config.toml
n_layer = 9
d_model = 192
n_head = 6
n_kv_head = 6
head_dim = 32
d_mlp = 512
vocab_size = 8192
activation = "swiglu"
norm = "rmsnorm"
norm_place = "pre"
norm_eps = 1e-06
positions = "rope"
rope_base = 10000.0
rope_fraction = 1.0
qk_norm = false
attn_scale = 0.177
bias = "none"
tie_embeddings = false
parallel_block = false
init = "normal"
init_std_qkv = 0.043
init_std_o = 0.0
init_std_up = 0.043
init_std_down = 0.0
optimizer = "adamw"
lr = 0.00183
beta1 = 0.9
beta2 = 0.95
weight_decay = 0.089
lr_head = 0.0054
grad_clip = 1.0
warmup_steps = 349
schedule = "wsd"
decay_fraction = 0.695
decay_shape = "cos"
final_lr_fraction = 0.0
batch_tokens = 32768
seq_len = 256
doc_mask = false
train_tokens = 124600000
steps = 3803
dataset = "wikipedia_en"
MLP neurons of a small language model. Each row is named by its layer, matrix (gate and up: input weights) and neuron, and shows model dimensions 0-191. Each number is 128 + 24 x the weight over its row's rms, rounded and kept within 0 to 255. Numbers have three digits each. A neuron's up and down rows have the sign that makes its largest values positive.
A block is one neuron, or neurons of one layer that tend to fire together. After each block is what it responds to, as a language model described it from the Wikipedia text at the highest values.

L2.gate1:166092127152150133069166160148145111128124178147155158127146127141148127111121153095128156119143159145125090146127081117116082177094139098169111131092100172104108142137095097105143145096126189123126128157107135133134153137134154134118100159098161139073119137152146134135135137131122132135124139087140147088129083107150096154108124138136148170150096143127121122114140128089168125151135141140121155121129133168094140118139142090126129143137120117114105099143155116106150151142111069144130161138087117108150108159171148164144142163134130122100103181094112142085108128116150122087
L2.up1:111125126098127103147105120130123142137116064144138065115110088160170137118116112092140113096147118114123146178158144153124126118113128109132197122091170115146154127119126150126108155098127131132128150140184165118153144123106155139095106126134155156122128166148143108138124119097096156106114080147108114135165143111097136133130146136120125149122159163131100169091118124123159105068127136152072107127102164140123088142121085133170116174160100131056135147098131175121141130162135123133137132133137140131179146097120120131099117143108130144137138117127092166144103129159139147132
L2.gate8:147117130177120156109114127138127117127127116115147107101145100162114141166132143075128186135197096134117157110101123098127123134131148158114118160110150103131074131120118149114126102152103153084149118077134160117118097105093103106124121143170151138156129169127154151132125115114121088118109140150144082113135127135124182135118144102118088123096120146105135155121146121172117127098145081109135122102091123136135126118110100101160139149077084099095120153125143133086107125103134135109142152172088074135103084101160141111077149112117152099136122125112170137111124089120124121136
L2.up8:124125155104129133118154132103146176117113098114120141132116116131110129135089152109132137135114125148140126145125138104128109140168094080089152101090106112120117101150118116121122114184144145091152125121166146104140132155137138171141115161165141110154086119105131123160146141136186100149176168158141123099113120148110122116087115122160078117099141116083131126121149154166139095149123063133119163096162169112144135113167131141135105121125089144102105087132140105132157130154122109131157116146141138095125107136164140139131149110119136073105135154140102069107102180088109112178
L2.gate103:173104151152093151070101124133129125143139127127117091185142093131089096127159138139093120100183116155099117145126167097092139106132137114133131145145140104120148120126119107142105106113136150129126127159143136129136175157135107123099112150149130157125106147124183141104177135154135114136106121106150123117135099081066177143160141139097124121131155143125103090096151145141197152130119142106125103110114113165148143113137094137124119165111154135126102165119098189128129128135109122131141112190122122131116157059145107163135095133128137125111157110127109152126150099149120166138
L2.up103:141107137133101109072072125138150082166135125120112091139140091149148124112150116148110102117148081152124119171128136121099148089115106115145134147132115127134113117104105128137127126107167140124172157138185149159128123138074120131064135125147126117140132148108129120151165135132079118157112142130158091106127134090085164124160171108124160134102134140084090139116127170150159178106088128136091144090122113153129103153136117119155137174099156092097148141121135144162174156178140102127166129165085137140122128104153101142147101110120102123139120118138123128109132128162140140111
L2.gate170:069102118109127113077134142102108156126084124151092141174125117103099149119123145129161116105100147096118107135158144153128108146121133153152135146125151077125115159112129193095165108080087149113099086151099155142145178113174115128133114137123117177073130116190150130084107137141109127146117131182128151081127099130141158100150109169132155135160137125142145092118124133127161091104122122141109115102129149145132154165137148145149144159124138143119100144151136141119114161121130099137125113147125106143128168134135110103114142091123133152123144184098138150118178143105123127136
L2.up170:139107092088118146138080118115200132132138133148127148159130114122128113104144092098109138180110165111110150131153122142115107143094152104140125121080135125115100140129109120128182139128097168100163123123149134083174127080117096136156088122155176137119073163098101126113097129117146131101135153112119145112110138124144080112096104103148122146146157133109167148111113138117152155066138141129110111100106092111146140111090127101178118151100115114098123141136183097128121132136141096107128134126082073147123146129145117107133127119123119156097135121120142170100145112105136164101
L2.gate195:143119086141110138131124134094120102141117146129142117130144112136116133115114144091110126119154129144128185102146151167100119137114103119114115104090120117173149117113122141141149144145124191109178147134125138080094070142092150133103124138125145088167142164113160128129133113133126083095128094166113102075114165128119138128138140155112131167089136143084116131168154150198079148146080144108142105156180090104145150154114119109162165121175116137070123138135105125119135156146108120148110149114141116184104100115156128121110122154102119114110133122130121139124128146116118161102
L2.up195:175155125123140179135092136111118108101164110144121087145146121108141155152138147135147120091139114101083148140078084125139134094144139153114109149123134115078135096097109119156143107114150139106179160143127101138123145092139109063123105108134124128128140135161121154129125147106084127121101111118150122150115178123132134132171137155154111146097167168125097141147127155127122195111123159135115110164118113174097117135105152139137141125098109086118131138163130134119126123155133112126135107164065160139178074116091097155147112122155081125139151133156094143137124135138102147153
L2.gate225:176110139160129189092072130148154123102149138134121156171139120153099121130160131071089095140126125154076125134118155117114110123142115120128086145108141133090122090125089147094127111141123120109133119156108097082171175144134109134143108137174153159094125162110160127109150132137081110115133082094126124113135101052088135130142120154104112153136124151101106137082124135126126146135111146112151108151081107157115144120157127104116162097101109142143116118091141137139129127119124121097145118144127139159157120145120122177133128129136105122148170143122109143100156079155170120118
L2.up225:146111140081138148105098129149139106137139129095109142124101146183129127134123154099097122123113072162119120158124163153135131088117103096115130120105134133095141132122122172129153129130186138078151155210084108137166138111124099172101103118165160158095126123136146117138134115138115080153113123101114105124110103100097111116150135113092138145094120162086079148087109144149104130132110081144110112129137102140106117125134144121145167102093125125124107117100152122157156117157109105098172094109124124144159107120129111102132150091118085112127139131118098119090136089130166110138
L2.gate394:173117137111096143087112142148139153145149154106136114122157099133155152103130148104148140106099126149130130167145147155144127114082130099117165108113128130103162138128127136149138076133081146079165091123085177129147189147102123140139097183111154148077129153127167107086178161090136149129159111143141123125110129140108090182093122128126141147136125156153125100117141121118170136127117103146099128122118123115128110110120142140141094112108146114115130119098167132143099091145121082154137113128092063120140079144140119153118107114149159113119093166096129129134133129119151110086
L2.up394:130117103124119128120136116129150152142091138126135141156122106128095136086143167114076099154141159133143133113126148151074117146106146118104094091080136099115152148136108164117102095154120159126123126132160156132153137150114100142141131142155121112111107156120119151161127140129189094134110133140149131105127145125134105149124116108119158077131122126132179148102144126154146184134121123127060098119101099155123088111110156153161145117104094104100107170107149195073111129150132090093129141158106084150101106149126086138126088137181147158122118132135177130098115138117125130132
L2.gate477:146121115147170168091106148169122118121120101158130122126124131109129140180159181128118142150105114172131108167125123115131113098132135096100142145114118152160158142159138091138111133119116155059130136118157120125160127089121185180140139163137135124113120116151150072151089120144149145111134149131101117151129167113119140162115137139137124117132154115118160115151135154141177140148116090109134156130135101099145169129095153152146115086103153117092134135100138095090120135091149095088140180187122118117139125136097117150114134116110161103132092131138120141144123125120208136151
L2.up477:098122128099167103116114137119146136086115163130151130149163110143128133127099149120141159126107156137114136126134140139129149133135126100141075145086093111133113095106105085158087115103105146091135132134104148146193139155148126147141155198168095105136128129134162138194163162136143098084163140140157112138148135144090163137131109150148102125110087116097145126091099119092139130088113117135134155102135108102149128130113130126111164097125154130139131108113102105142096147152159111128175134136149165073154115149121149095164127115154083103106141096139103102155116157113133107157
Responds to: Head nouns ending a label or noun phrase, mainly in election result tables ("Total formal votes", "Registered voters"), plus infobox fields like Running time and Legal status and column headers like Attendance.

L4.gate58:106141100123144182163104121141096126104126123143104147185148111149117125130128112126108112161181104116122160106105148101108130188136159098119117167159130118094136119162163131115160140103126133142100093163127090114148172147125109142168121153128125158139118109143150113067070117137147115117179108157112129165129106099137134147120082172170144128132173156124144119135107128112141148141127120106144110142125132101096100137106157120084094120170114124113104102113130104121113136112110162122108118090149119116127117164106174140134138127105102155138099099097067151151080142144117112116
L4.up58:130138160126102135139133125140133124100140161094146115137160098117139134156138122136153104141126110136082217128129133067120181137137117132135130141172113129135145105173147127118158138106124084148098127134143097149127115113116094120106137118120136131158155118128117119117122117160135106113130164107126153173124096108118119138114115128125121156106127156111125132145128138097139126121159118128137119100111108098107094119128134095124138136157150130099144163130168131117085175084148150142130121091121138075171107189130132184116052078176110141122083073115136154161088137130119111151
Responds to: Double line breaks ending a paragraph, heading or table in Wikipedia articles, before a new section heading, table row or paragraph.

L6.gate29:178170089141106153125136092136143115164144115168121141114139150099111126158142159138133129133147181158144094094087159066129100156154082108083137143142069093123154152163145147149094133126156161176101132151137101133149132164139144140136090136121157131142171090103114089159118121121174122170141141154109130164119117145122122128123120145095132129137112153125156126145149113115129111150158158132134155120137103103159121146106132126054130099108156141115119108149078088091153146136123126096115132146131108107111082139106156124144107148117117116114121162100114135146096163121125121139
L6.up29:138184129124070119087098094124126118167170141094158136101153096164141112136144106086119088138113108090095176129085144113119105119123093126143170080111156149106126186126154136107132092144129148159100147097123151104147110088090109125107184120133104111144140113170134126151131159139112132122156074126132113150124107137089157103131136084125131123139129115161175138160114121096152139112093151114092149132126130158121118113164126126109121136102109058134119109143068124129141130119099141132153154152134149122137125161130141138126127141096148161104116116159112141143125132103159139145
L6.gate126:106102098092135138161108113118129094160138119131141089139158123119138138109112137131108111138158131095129089101120157103122139147106042154092155115149087153135123132130131108105166167151132140110101118126123101112158098127155097106177108169128133135139123139111075125177102140138080128103142137124130103123108173127114127173093080120127132115136184156181132143143115156088164098120150144170117121149138134103121114118088144145151118110112111142097123140164114148091114151153087107145168142138113123142102115161129144109115159135127147104138121114101120146135143104128181095079
L6.up126:121091108159133139106135127083099130101109153151150139171174134078152101158142155082113146115120150090128102111149128146103127136136093166090111122133091122112080116109122119102130149149089148157127121118147124167146141146134149090122111143115194144124170123125116093130146138152090120139145108115102103147165151138165119176090102140100134143132172120155113102106150105114206081124145130149096118114108114072131130113107107138115153117115160123134113118140161146098142145136123123124120135137118114169130139158146075134105148118151134145153140149084125140145131125141130096063
L6.gate249:145087141108168119138117100120133134135154161151094107126164112092119116121125110083151121182162119125158097129149103099127103127122134124161125178193150159092128117133113121110119124114117136203162136097109152138100126154110116104146166137104133126112150136147133140093175165136131146096185099155091147150166141136138132154135110139150115147154132138125159071120119095128141137166146148155162133151155143109094102114143134117098100115140156111108129110147110137106114088076093134148122157114113128109133115167109135155144086142118102143113123139109125112083085096133141163089
L6.up249:119122149138172112122149075104107169103141140169124115158152148115093134137108112161130102154128158132149125133136110140073141114099099130076150114106107127127125116108139132130129126131124125091166134129088156168091088115075124129115167150127128122127159101109115111118100150145111106165101145123112090100172164161108156138111144141169145124134123136078131133147121113104120127157080127138145161098115100127151111078101151109107136122121116131141160112145124115072140146100149188169143146154139158147111112126157108128172097137131142071154135179176115123135128108154102147127
L6.gate384:126208137150126104175126123116156107087127148134146143180162144135130125093152126094128166163123153109094170143142134082098126141161129109133146132151117162118070135119151135101095125100076124119138138116102134129142130121092150143138157168159133089123095094109105098138147157129088085149160149157113119125142167137082107157107132084145118134125109100143167143119116107135145132149126117126109161135105125112102128104129137092147169107136085158178101160140100117152142133128134161143105146122141098125126141173126139117121142159166136096135153096155163091135148123101146149150
L6.up384:163123141170123126142162084135146069093137141132126134146152136133095149117117167092125147138181189082122137120112126101098112140140114133137144146156121115117139193139159140160121127102109151140168132152120107141150153117092113096127151152132143106146158136114111109144118122172126074183141147136096107150073172124139158193112140152141102162086117095150173150151157121121144147133154119123121146123140111094117123111077138115128125119164142151084122158121134137100130108132119148144087150104136122145126103133143117127127200111139138131146157110140149126122134158108170132142
L6.gate397:139153155162095125131148098120133136112133109127159140115129155135087080162141120137143097150110102123112104077124104116135135175141123125109143154099177125123131111169142113145108078167145134161157079072107124111158134121102144095121168100165153135139105102055127143127131151139098055115121120148134107101117138149063118120109153128132095098130110156123142114140136113143175119163127150114141131122136138114099131117129142106157102119111079143138145124143122174121099113132102147135083157131126129096126119160169124133138105147092166127161148099119131154171161147152132152109
L6.up397:151161143094112117147127090128132136112101107113115091106121153143080094153165128155154106143161138145128109096157124098128121154183088105099159145060147095086129148151146148141123076119147105131178084118155136124179130097096084128126111152173127124137114076104096125121162172111126107134095118131124115147092154121114086116087126097133101135128085149137114123157150137111123087136152148105135127150127124114129092056144113133125144134103107148138139144147147156112138107151136091128156102081108142091123132118138117120113132129110161093144091141116121111111120116121121111098
L6.gate401:145170161140153133097141105127195102150136139134118115135126139152142123114125109089109139147139143129144140112065100125129113112138115148123181139119105142064106124164164143131174099120116100137112175114116167138147133116147088147131124112200091145092115098094110106135115171120133112148113116107138118148111118106148156126093139144155106090137092102113172118097129071116145085137126080137116135164102151126135126130104135134143099099105095087161156097104139112142124164148112113135153185123146095101109100125136157145131094104113153123140122124099108109159150125120131148156
L6.up401:146135103103124184141094166102168114085137130088139128147139152127144101166139113086129112099123138137169139127136104121143137139116130098141119112137124106156100128148169110143146107126164110144121118129100097138141090175103125069118156078108143133182107142166075094112132165100120097127141091174096135146150151089124118142152098111126113125125131115141068169129155111123132133103135146145092149130146150104084100111153099154109156103081125123118122167154101215136127152149122116132118098118143118153111152138140148148091103112151119125143135132142129106114135142121164143140
L6.gate444:149112165122131109129121149150167154110109175088122112127146163083119131164133136112163102128150133111128119157128124116167160132169115126096154135119084138134141147156105122109090110115120134139137138142160104146125128138138115124142101127183102148094094144115110079097125146115142141134121130117105121155081186151071107122094139102121107110085119169106141111110095119111143143141134112127123104099107079080159094112144088101115137153147088132159079092120132091119127127112154080137105125134141142103123119162086160122125113118079119146125109138126130137123125168143210131127
L6.up444:132136129152141134105167122139134119126149151158117150156140068155100130082136147127076139114073144109140091140055143111158127135127127135122103163170147125135159173119132118117127148111098084148139132120119080130107126141071107075169127151136171105130114106092118126173086141120127131115144089143118096092133135119116170127093111110135124115147168125122139157147167071143125111104103158143111143182127121120114118125150155107093183127109152103152084135135105125147106174114122124116135142134144102138146133164115127097143099133178121150128144155112158147118116110122114111119
L6.gate487:085124130121116136146116146132137077112142109123140146129138114120090096097169134151127144135155170161144102132112141109134130130177123117088140111139123118122113185115107092123143163113113093166121124147145135118129162113157142139175141201165098118149121153097121167129141145109152124124115108133148125147113149089122120129078095110138148130125113128131119132164143113086154193078122167094143144176141129146125156114133084125130163139116094104139119127139171096083196133141096093114138137137103140100131109154124157146139085146155127146103088171099130130132117116122155093134
L6.up487:121135114156166099140171137142104115140129162137140172100132100113131091153125138133154096119137101150157185110072144129148130134155125105098088141173140137180113137154124103100106131122147124124159125110124086157119097114095143136142177109104140123121140109095085145083085124125111138136139126108111131117121131121102098139151136158127109151082080155146123126127165115158112132120148139143128166129123179153115089142140122140124128171143167127092109138133148141106129096163134173089088096096128129146115129134106174121137104167182137139088142100136169166147089119124149159127
Responds to: Double line breaks after a sentence-final period in Wikipedia articles, just before a new paragraph or a == section heading.

L6.gate13:119095120111150114156129132125171084065184172140142126130126114106142133115112118145102137145146108121113124136107139107106129135116128118131135168111138125086167122142127088112119162154120163146098132136145126124139129153109168095184158162140131115116109184066105083128061103131063119121085126072147121149104131121117126142106138099131108143116098130099147119129132152132134117140131115067135115149105149143116155112133132119154075108135158159142120124131103145077114136161141153101127129143120133126141113149079168100143112146117160121163080111124171134121132123088149142115
L6.up13:171099132171078169145090147134166121140122095141097090178170145117108158115139090126107119110104112146130113144137123144140084118135140151140111072147196133131111133121118123115165122169089111126137100119122092147120115125156129133132108094143148149098151163120166110068105097130124137123089118111120101109184095110159116133094122152094101108150149107138131144141164121128106095116168117092149143133137143131109136161124097180119150142128095100137100126090111150117147139175131161114129115149121159140135117125115158170118167133109110112165119117085146114164108115112139121145
L6.gate33:170117135100115142117117133122123085140122127170168163148177166091139132146138156106136101155116159110131134118134158135121114145138128116149146108106171152085184174128110098146109149125106125148103104145105125126137148147130128146166176132144144136160126158085142111144131111131137129095113112096128115075140105163120156137148141125049131103143169127124161132112135111154161114148100122143176074123090097105116144124111090141142133124150126120155162102143140158143113127169103144141149114136137092166132133123116132115145086126148133163171155107078136158102129122113175169091
L6.up33:121105146121120125136117128159168106126112142115181172114154078115154141119110213136091110147067145160167144171112154133191116161107086136143125176120128132132120116091138143122153140141123110105116122155131116129131135112092130127094167148116119118147106132108157107091119087157070154117153120096116119126111148141144137121124126098108110126116128152106120133158137141147167091129102130180144116111108139141105161151109120095119109131108152130158148110152103079132147135194150106139118125128141130182126146163146169130121121129113132166152147125100097138136095112104123161102
L6.gate39:112125177119119119116121127130126117060147130176132173134130102151083109127133133151132091159124142124082129156094151114142147170139155117113139100096172108142138150124153127130162123147116159075149096160133134100156144107077129158122113161112105078109153110140175099107125172101167072076121130138120152094112109151097151141147121137137141117116122143146138115138143142147107107094095072144178084175107137107116128123106126128130136130118113126112085167142109164147124177151108117128127114184116124148146142142098108126141094104140131142155151121109136110145122120117159134111
L6.up39:116155127116071100142127149173127155117132116102090135078137116164136150137137119164125101145121169103154109130115128159138137143114122161128160123143136115145161110111130066154155120144118130120146133116142094144073144093141119123142127117110157108149127140106160106103113116151097161127151085133181124126117137125159132169074106131150108135135083143138104125133146105168101115147144097133148124098098134190121110128133104105192089185101106098156126162126127126141106143137127121127134148131139116114157124123181178176069110111120142116157086122141140164136145164127123122121
L6.gate85:140162133125083138139108121097106110150154133159137159110127123141103105139180125137097139116113179087143163118136119106118121123110082179125155141087131098126140136137157108097108091142156159166156144098171172145141134087135165126132181153183098131149176140079123101126102093122103132149132135085123140116131138110163160149097131113143132129130105114089162164134129080140146137149095133142141174081124152103096125108106149142133131145138115126134170101141123095104120138107145118127197157125112113142131128149115182125141138110118167111152161141112123144140146137156117107116
L6.up85:135170126158124136128080122123101127112176145123120122166141115122131114126109155104112145113102122112128144114127110120204129089104146162121127157101134089122136109129140120110140103106145121160131149121140106084129147117142117151106150116187111132128147134129127077090106141111154155130124142127077092154082129103116134117118082108118124083115087145094094123126166165112173138172120125127150143119106133099114135109154136134153123188134121139099138095197155114172150139165147135137119179122106139161132124167117153142134141151117101145146147124067103141149093151130157165111
L6.gate195:074136139156109099149121180107117123090103104142138141104120149120117130121159180095145135142130120153121145115151161149098127150166126164139136115106136148111122156129121091096162132114089107170166129144101113152125101173092101090117144159127158120136101133093139166096132094126093121140113159110139182166142087104162135150123165115124147118141124105133169094150133131151091132131114119142143114141111127148106121098099110147130097148145134123125168131120147147093111101103131176090143099108158141147121172122121112152100142111123161144185121104119192140089137143133104114077
L6.up195:104120136133123171145114106102171135130111105100098141158105172128115130128130138111118114164149138128084161116122131135145116149101109101155129113132162096094155134128146130190151137138119131220166124122143139113070154172132114103151137129080155143115109113170155132108123159098114140104118124143095129115110135143128154113120136080146135145106147124122075138105149186089142071122107129162107161114132121112151121103117145145135151095153141107151130136177151151130084096133127150114124126126132113157118105107083140105117115116114121109104138117149137140146141105105178199112
L6.gate200:121123119149100132147111132112163120085142166157107130134131127059132118134134105121141136143105160134058116132106162113095169157148085130103147120164156107137158128133086103131131131137135186160123125146118159110120150182179143094094115125154157131136109167125128095097090152110154113083109145128147129116167117141113165111124116126119114121147142128121127104145155129122145130111119147148159131147113136082140111110148146123108128091103131133095107168116106192136091163172115109073103138162104160135188135121128159133112148138147153126120123171103125146130163130141167142146
L6.up200:100120079131103068122108137156119084120115145131110142130146111125130159103111125091138156134141118099075123154130089096084175132101099124103139119159130142154186129148094122157105137149127164128138172110152170142116106154170121132097132117107153124120128105138120135128125121111140099084083192127179132118122116119124146132104151115135170093150116134090140116162121124144130173090124119140112152101133137111124115075129156114093138114091093120107121158127129144171072139129114076150155126149154155116157109121165146151087135121138144117074131146130138134132125162125137145099
L6.gate304:145108125127108133166166127124114126121126167128129125135154145082103144128143102115109165095136151087116109059120115096152134134123145144094108161136154167116134099149093105132130132132118137161118161073151077134125126119103129098132129136159120105183127145094110120086100103138119087059097134070172116083109142134157139142112152126130106104150129127087101137123170101133164115117138075121143101132097103115111122100134125108146128149119114134144092117128184175123124109092111127098145153147153089158132121143128140122127128142111161092140110135128144134131163143105162180111
L6.up304:194116128126170144173152137119138147085081136114146115078138113106145150131128077128156135121114143120129137087141138117142111123104197168113115170142157166150116125136101146127150129080094082134084170134148116118088107098095136092136137125089142102148114131130136146119136106100097101123069107099127139112116133169127127152121169095112090117119150147118105108138142061138144096115110129163146122151147106138108132178118102134145112117138089129150098158117130129128101112121123175148104158143136104147108116113132135139121124152129164084128123114190130107151116115105117123123
L6.gate370:134124138162112159131154127110120097154110134133103139152186130095141120111125131154106166111139107157090130121143165097110077163122129184113146130127129140120139120116128111131096169143141143144129134085131131107140134126147131114166136119129139107159106182120131166088074123120142140122111114108121129070139069109138120082129134124110123138149143127095126142137120095135120079128167142095165137116105106082149144085150165131145117097104066141147141103113117124124125124106124145128087164142112098147128117176121140147111082125094152130115154089037119123146160106139135112129
L6.up370:129115132131173183150109121169116111159116108117130144128176126112140121104093130144142125138096120158099145153146182107118127134105093145099134139170118121138110105124133103107126164148168139138174149084134147116085099109108155099171111118145154100109123112128129119131095155129112184129116143115121091102142150106135156093123130125154180093125144152128127101139159132107098135113140144110150164153127111112170129062117125120125141088145090140183150137185109128134141119161157097086137145144157131155100108185080112132133126148142106128120122105120111127144108097141127071107
Responds to: Final pieces of words in a noun phrase opened by a or an, usually adjectives or nouns: unincorpora-ted, visit-ing, legisl-ative, area.

L4.gate16:138183127151089166118137166092125135083117162150158147117118102100131111103124160091116091124173167106134117139141127105150127153137100109111141142117100085163136123146080096138123123104105148174135130141129125144127135173183167101115162155158143101135107152118178139138118140115144116116127157100118124111176106168103172113121143106102102118164129094155130152131149156113123149118149143128197101161135133105164135117121125162114111109123157134131136129079161117084109157148112116105105111137140146100144146133115133146128116131134176138130111130149164181086110089132116131091
L4.up16:180149068114103159136151139089113120088120129111139136086126131116127175120094163135132089094161151129129120115142093110160149145125073126129168099106109102159138115136092144121150148118134136139135179154168169105118072175164134097126101138145114104105168142143164151150117156104110130134096134123111095090170105131115136120136139114092116101117125109098124124100152150119078175095139134138161118101110145133159104101141165120138104143107122133109126165130157114132093094140144070111139152103112139110106111116107127167112125130122156144076102132116133142110104122147129126092
Responds to: Final pieces of occupation or role nouns, often suffixes like -ist, -er, -ologist, -ician, as in entomologist, curler, professor.